config = dict(
    n_layer=16,
    rope_fraction=1.0,
    qk_norm=False,
    attn_scale=0.125,
    beta1=0.95,
    lr_head=0.00468,
    grad_clip=2.0,
    train_tokens=100500000,
    dataset='wikipedia_en',
)
MLP neurons of a small language model. Each row is named by its layer, matrix (gate and up: input weights; down: output weights) and neuron, and shows model dimensions 64-159. Each number is 128 + 32 x the weight over its row's rms, rounded and kept within 0 to 255. Numbers have three digits each. A neuron's up and down rows have the sign that makes its largest values positive.
After each neuron's rows, "fires on" lists the tokens most often at its 100 highest values on Wikipedia text that the model never trained on.

L12.gate51:116126155134157074098172039187146125110178128184201096092167095120110215161113116109107118106093117133106136127127138163149122119118132053146143158103227173168175113137132076121127123180078142141104086103142171116157164104084108140144158138133134099094145141173139159073073137117102121106
L12.up51:121111166151131063136126173182134095118165159152153134175060122147139129099138133090079159151168131136106118068092170141131094069143116109112081121171149130152114125108134232110052130083113119112154084089128095134123113161108164155130113170097083108115133074147137159110182089106122163151
L12.down51:065141140124182103122125139165054102113158134133137111176170120132150133101120120126155145149153161122115103172197104137095099077139137050068117122181161137098117110100050136166095134132090145201150142112118100093105101148110123195099121088162112079159212117105136117088117087148116154202
fires on: "'", "le", "l", "t", "rough", "ant"

L3.gate258:113135112082146112122152138093126155162136115130068169111172087120174157123084182063127094144125129123135131133104065117112139131115069125115065114088196113117127110201078168083119138158167141173168170151074157170124186134130110132118103157123227143158106072134135121109125180096145146143
L3.up258:130135109097159105088147087043100130142149130145080182107132109151179158142107129124131131133145119141112120115114133065129103185087143166149089126103122090115057140118076131157123151097141182138156105065122133082156123060143124109159075163155173174117107122109160126104092110110164096116
L3.down258:141098145118141090129179136137094098192103089151091153085178132171123107137079095125110108150140131134063134105159110137133163103101126168108140112104126106115142076082124130114121131191156097103170092151113138139125160086161095119170079127117216182114103066139147137119163200099129108174
fires on: " De", "O", " spec", " Spec", " Stud"

L3.gate235:119087147137130144162118107135113120148138148132147114090123154053151150181167138101160136064140131127081105148139156123136129072077106150119146134109145067174175124087180114129140178122098140122153086097150122076149147112096127107147095061120157128134135151090157105097127097090166155182
L3.up235:051153130105114119099054109125121160128105087149146159161097136167114140141106145080116147134134173058059109135088078125082138186159185119123146106112095181157153089101095137181130150116109139123160196183077103120113107124056136109126121026117127091115116141145173123145127136095116132120
L3.down235:116147134121044130119101161124177155081168078137156158093132207085062101161098144115101114109116133155142097084147126156121129179114148137125139095092192181132138119121135121181151120146142121098102130150110106116132152127053149114142171086091166104083157169124148102179136177157114093149
fires on: " def", " det", " did", " would", "ef", " just"

L13.gate131:136144140120133147102186143117167078156167142083127123099195104155126154107129096136114195073138174094151179134118167125093118105143126159090118155138146196194070090120059137130133106071118156101179141108163079126142141151130129079116155176123144161050174135149133142084140094168107147117
L13.up131:100074085150143158127136137111159173171165084145064133154162151091123165117091152159093132109081103075093144133181125113178064109154096139106117086148127085248145108150133143099101126125124140150171167119161147092111136186112146063066109128137074164081102091142105143181153090156071128145
L13.down131:116084117136138107115143171098133105071061131180091151112113133131078135134091154072151084101137120168146068117159098132116182124094131032170118139149126089127142109134133078127146141168131167120106155165130123217118096101152060106084063073166123110237133136141127142112072130111118123054
fires on: "el", "ent", ".", "or", "it"

L7.gate91:138130157104051117190156082151204096125116117114131126143207099114113143115141170148068161102163118187094146113171068143133144127115131108152113094128121100185123149171154057087143162110103168182112075121118115076167100209091145169118140142097171097080131158112126123171107153186132084136
L7.up91:125106173123081163131119121128160088151152159151127177127164159124122120137151143117087131079184103130147126097162102159139098039151174073088170114093117117202136118153110109066111139085132084107125153167127125129150170137155116124120106156096163089171115127093123165209109182159126094164
L7.down91:144090124131147168111132095104115139142154136151180160120183117143171147171150107141129142164141069144129119112066180160159182079124133109119161151089123060151133065167102141109083073125101157093147154137125124146084140069165112100148090140147063076156127150158143143161107147137142139169
fires on: " un", " \"", "\""

L13.gate298:063080099072105093118125105137106161102147162082174183166125102121142110086146162062115096087139123152128185145136115106172119123163106085095178137157092126148143192071130146139137093107113141175152064116112148126173084107106107120160115102100140110078149140119129093158132081168106153163
L13.up298:094164121207115131081115151134094111059174167123185162105125167151062136139171133124070109071104174131089115094123128125106160121146101104116100137075129133091121147099107119115107069183097115131142070110161162101170100118147137066114094205114169159131120133141123125124125210115122095154
L13.down298:104123115107151168048127155146175149174108128134146119129149115098114126116060096086176181109120152088152096140100141092149093152135134066144179180095131146180154088153142154157139085139079125093131188201195069090167147137102116135097152164138113163066137210123130187154162139086110112091
fires on: "it", " was", "ul"

L2.gate179:129172165182130127149115059104144088142208103157125100153151149101163191121119118064134114110141073090165185129133057121146163114077127197106136095059151133135142106174136148143153124118136154103145126139154095137132176144043107155108130140074121210161139170090140133119136141104156195148
L2.up179:100137104127136149144140072121107138119170159130128075122114112132177122131102029133142083147146140134100200110131100111099103161128132169172126159116143123126154109150094172143137135201160122142124148106117155073079215167120099175136085112194167133174159144139116147160111105141139153207
L2.down179:113112131141161162166121089099042119103158108133105086061072121150148124134090093158194115115139121070138113081116127131109148171088131116177098124102091058132114093131168138121144123200133153112174116136134155099093192133100103150154097139131178150145116103087124078162091140124116179148
fires on: " gen", " met", " g", " spec", " Spec"

L5.gate94:153128082156068138130068111092138132128051125089121142147170181127151139167098099127117119146146129092106158142149126121083103159123113114140121121128083061128136170096204079108067186121178185144136157126104169067136141156138126095142075125112175125179100132134122129171093136147159122178
L5.up94:168084124092066154081099142087114180111067133117140158196118121125083107152129135112090157175145079114084189117108102128121144144107112154095204113112098124145125175093162115122130181153075137107115113179106138106136139144108115098060072128129181134160123111142161095140106160138183145164
L5.down94:025148138067113134083136151101121125156040060111103136162119165067100142098131134158116167118136161134071124120133141163105139108116194110152130115120179072155132113104145137152119135135129130116161094132125095120086131120103135070115081104138213129162141133113159113127132186192103052182
fires on: " se", " def", " prom"

L3.gate192:112089126160189117155118119061092151135132183165152098121106056096104198103138134072107171148184119131106137092165077130123080103121120166062114111063100102137108201203149107113132114127112108107123094174161115161115156127119165154143138183131166139150145115044131174171131124107136127152
L3.up192:133115144127176106081118109087124091148101139189067174128082120111113150123130105082117058162166129179109108118123147123135103093102143159076100123090150052105156158177102184119128060185157128068128130137077123161132165110090123150149129150174129167133130155134135100104129126090136126086
L3.down192:140108117107196062104104122119130094163047197202111174069096114140136139130135082077106096170143113171078074112116140139122161093103139114078136129104113142096134107162151161084125101205178132085147089110105150135129163093076159142154083128138172166131108091157094099132127137085129163078
fires on: " sign", " cl", " spec", " Spec", " exper", " curr"

L11.gate129:110120139172083149110160128088125134182164156139040139128134135101145091145113110127138158178186124149166157166156116115142121105134098153139112092089145116112130166099094067117131148136094149074185098100160129094205158180062199132113116159113128178115141169121152166143176110143162171128
L11.up129:118162166175067148156160090104108089120162124133125132115182107058137141106145158128114057128098153172169076150117167180118159116127087146062084097115130066113151104175130038083100138128117117091097084104133097171205159179110144173110122112116145145134142191128094139129134107131135154127
L11.down129:166130088103182124123115167182104151072120148125144145179088163193123116133159135146136143128100077100097134092086092101126151167169131099127155133189063182147100064139156196133100112106142057122106152135059162143069099079157070142147159133153116106116093082136072096085120137141136113101
fires on: ".", " |", " ", "20", "2", "10"

L2.gate14:109118143143082135134032167122164114070210085138161126108190120093135191078184163128086136134136146153072117149192110091125184131087116085139155119118117128067131118126137098084128162135138188137166136148132137158164144165107138107107128101071192090067174146101130135129125189172144097178
L2.up14:131155186151086114126077148118095141124162098133157172139184142106114143059244181163075164161169131197087121141147135136128189115099148091116152133122090135117125131126138100089125146131087149119137132152121119151174177128153123119117090112107192120081146144137131155103160154151156095170
L2.down14:106130123146086150130116126142145165127171129149138209154184175064083150139157181185095157167179130158099140181125182099123112123130158109163196098090143096151092097149132084131099127122094136090156131181120088142102160140138111124139117120172109115073072095061140161079149176157173095128
fires on: " un", " +", " Un"

L3.gate234:104177085120110112084073104122120082125108122142113168118172134162164159158074199127097141127117079115123161124124092131149149067049104127154132140142173138094089126195117169148103132180122131104110083141140116092124160130145114087070082149157188106153135168150161211116127101120195083110
L3.up234:114148085111148192124098090133125118127164149167083195141183100111102180150057174132090142092115102132114151158154112127126143079016101136196155125141137106133084126191134136096173116158114129090121078116142100110120123103150125089097084114160169100143127151119130200146097122150215122144
L3.down234:128111084087145185103113127133119098103145082160102186152164093109103129180074144155093154121073132119090173173137146067103133102027140145171162130089138087177121141169164127150176163093120156077118145147154114073068096143123107086076112102101154099144173140119154168149093109181174106168
fires on: " se", " Se", " part"

L9.gate308:127153109124104094141131104089178122185124105163113110106183099149139158136164156136100207130110098083142149101052085159143132163130128113141163148114190177177117116174143131139136130082177168191132149085148155172136215136129114109095110124073138119103140170157131139106123156135162074101
L9.up308:186137109165106153166114096181134164094107181170106124141143148114100160150170159162147181130087097142119133123096085164088113174084126183083095127145100103146147134155165127115110129107118134135114131104112146123190102082110126127079092142173183191083156120183144157104089146116180111115
L9.down308:109106114103111117125086148131100108095151040157091128105100112121130159151141178133134140108117187166108111151193177064119123168124145131131148108144121137122142172120192108139181127214140193108183108172096151118114064182147153115150134073168113110181166179156152147125114119142095138154
fires on: "or", ":", "it", "ation", "ity", "t"

L2.gate215:138156147177115173115107081095142174142138100163131147193111149166146106197155107089121134132123121119110141175101125157048127141142050088075153118139086098133102173198155092110124057191128126129108097147055146128150140161069121161164100153119084107122185175084106061120150080081129144149
L2.up215:150149073154166182142118081150095133129109106195125137174142137166133120188159144107106119125174098143166137180156139170038118138118082115091126176141175116127096154210110094113123102183103111134084086146069150134152108137120106143186125178149100115185153120089111039131166069098079163156
L2.down215:149089047129179130141123162184100101072131139195127140066152112130188159170196149097112128159145117157155160100140129187110159126091105135136143156133148114102118081168090117115097205104121064143081095177125104166137101143154115098125173149200126085174087107137114082206160142147059114131
fires on: ".\n\n", " like", "work", " ==\n", ".\n", "==\n"

L11.gate51:138094096153073119210106101111100105147172134173109121161159113143105114130097087103152090111173144149119175190095130050098117142126121184136135184107090151118133105087180088158123128111120179098157096119159137138146157107061110175122141167136113131117120088157188122161128104131149144186
L11.up51:107151149090122140172144161120123221174136109105097162152081173149147185189096128157145105121117213098110128103061137125098207151139135118108108138189144049076127140131154160105138131138080136108153125157105120116161100168149146183132102164115151138161160163122151140138150108113088135150
L11.down51:146140124096197104134183139139184096136108159137161103098135126127103107090107132160099181179066131115130120115080111100214112131169160099154121119139142104084129068137107141075121103135162056076123138089123125104142114102086142118127138119121072088137125136049160134088155162108115065140
fires on: "v", "qu", "|---|---|---|---", "2", " |", "l"

L5.gate300:131105083142152064111136093093093085139084143104111121183174123086134128184089122134113109164162165141129164146107060085134102154137141072069123086106133092156104204101186065151126107111085116085117134211094103084082143150103100124114165154154121115149092115125159135144106116120144132134
L5.up300:110128098128064044108116125118186162132109145080112152207106150096152093104148077086110155089223191112108141161140064113098128129177132098103167163096112125104129165117148125133131109120135133120185184105153110160081137133103066064116146153153108153127186098117101074133106123176134191099
L5.down300:106121118077138092121130137133131104129157085140113159165121133167112087103192161135175179117183205113106157114174165124114147129169039144096139187113122126122161101124083090104158111120202143178205104111108186139090100099109115094102097181189095184187140081154086085133112146161146121124
fires on: " dep", " exp", " prom", " may", " lead", " det"

L8.gate307:103115137156098092138121150170163116178076114139138125138189120059099170055056125093105150192097123167113124107125145182151100108087157129168172105145108134151112181098133155164137156155107108132128057173129160101173165145144143083116187113103140125112100087130132108092152126089158156175
L8.up307:133127083120179142166085175158144122126144106098108163120180146059157056136101159144093110124137164166174115151026137148112143146141112164105116136117109009168182140110136128120122116182116114099080152173115159123112130108084161099124158117115134124116123114093174168132129132111141123111
L8.down307:143101107142163093032152103137174141089091128115087153141088138139082165209117163117122132095134140069091098173139106157107103086130159154145151128189159183125188106110150103127075144121178129138094136127104098197123146154122117132143110102064170147153119101144120099121120172133130113120
fires on: "ode", "ot", "-", "te", "ren"

L3.gate305:156133128165142129155108113164152115167162137186082097149111196180149165129171145112083135069171126119186091158092153172055082113090120152069150088086127083075129128216124103143133135140158123102139095131129150116131104123118120129113168157140124078185170127135082089146167086156122151160
L3.up305:174121128182113165127111152137123109158114148185101103154072164176174180129154106115089149081167119110141094180109164162094089119100082140064146104157100095045104133244136111106132100156175129118128091139108191149118107150077103144117137131154112097191211155138087124087156128139146173146
L3.down305:151125041148161076106181089142095141140141176191066162087163103151144150107105171097136089143114085076096120167114146170071172127110150164108117170150096144178119063148120123130129151109092095159119105139143144126116177140161146112083124164177195063089106073132130142136120139097100089134
fires on: " it", " service", " It", ".\n\n", "==\n"

L7.gate176:153090144153156126147156100162156147109157186115173177086092088155123155087208171118093169092091129171063094140114101117181166091126123129152161176089064108171122105170145196165133148110132122146157142123078114099162103105091156138149050161121143139121074150123159133123112130098101180112
L7.up176:120118132088138143129094165095107120139082196158180139142131133152111117097192106103090129127117073121118129115080137189164145115114113158126138121079142145113130187140120198202164127166116084143111112165136135132178113152136144093155097089095187103086143154150172136128145116106068163112
L7.down176:149180075092123113146089135119117211151153115168108157117124132052130115158125111155116090085087146101173081125110077090090112154182121121135181100110126155088102146133160153122168132129151103105111101177124157113152140124177117135095092100161121153077147156084174133122120144062047169079
fires on: "r", "om", "it", "em", "-", "am"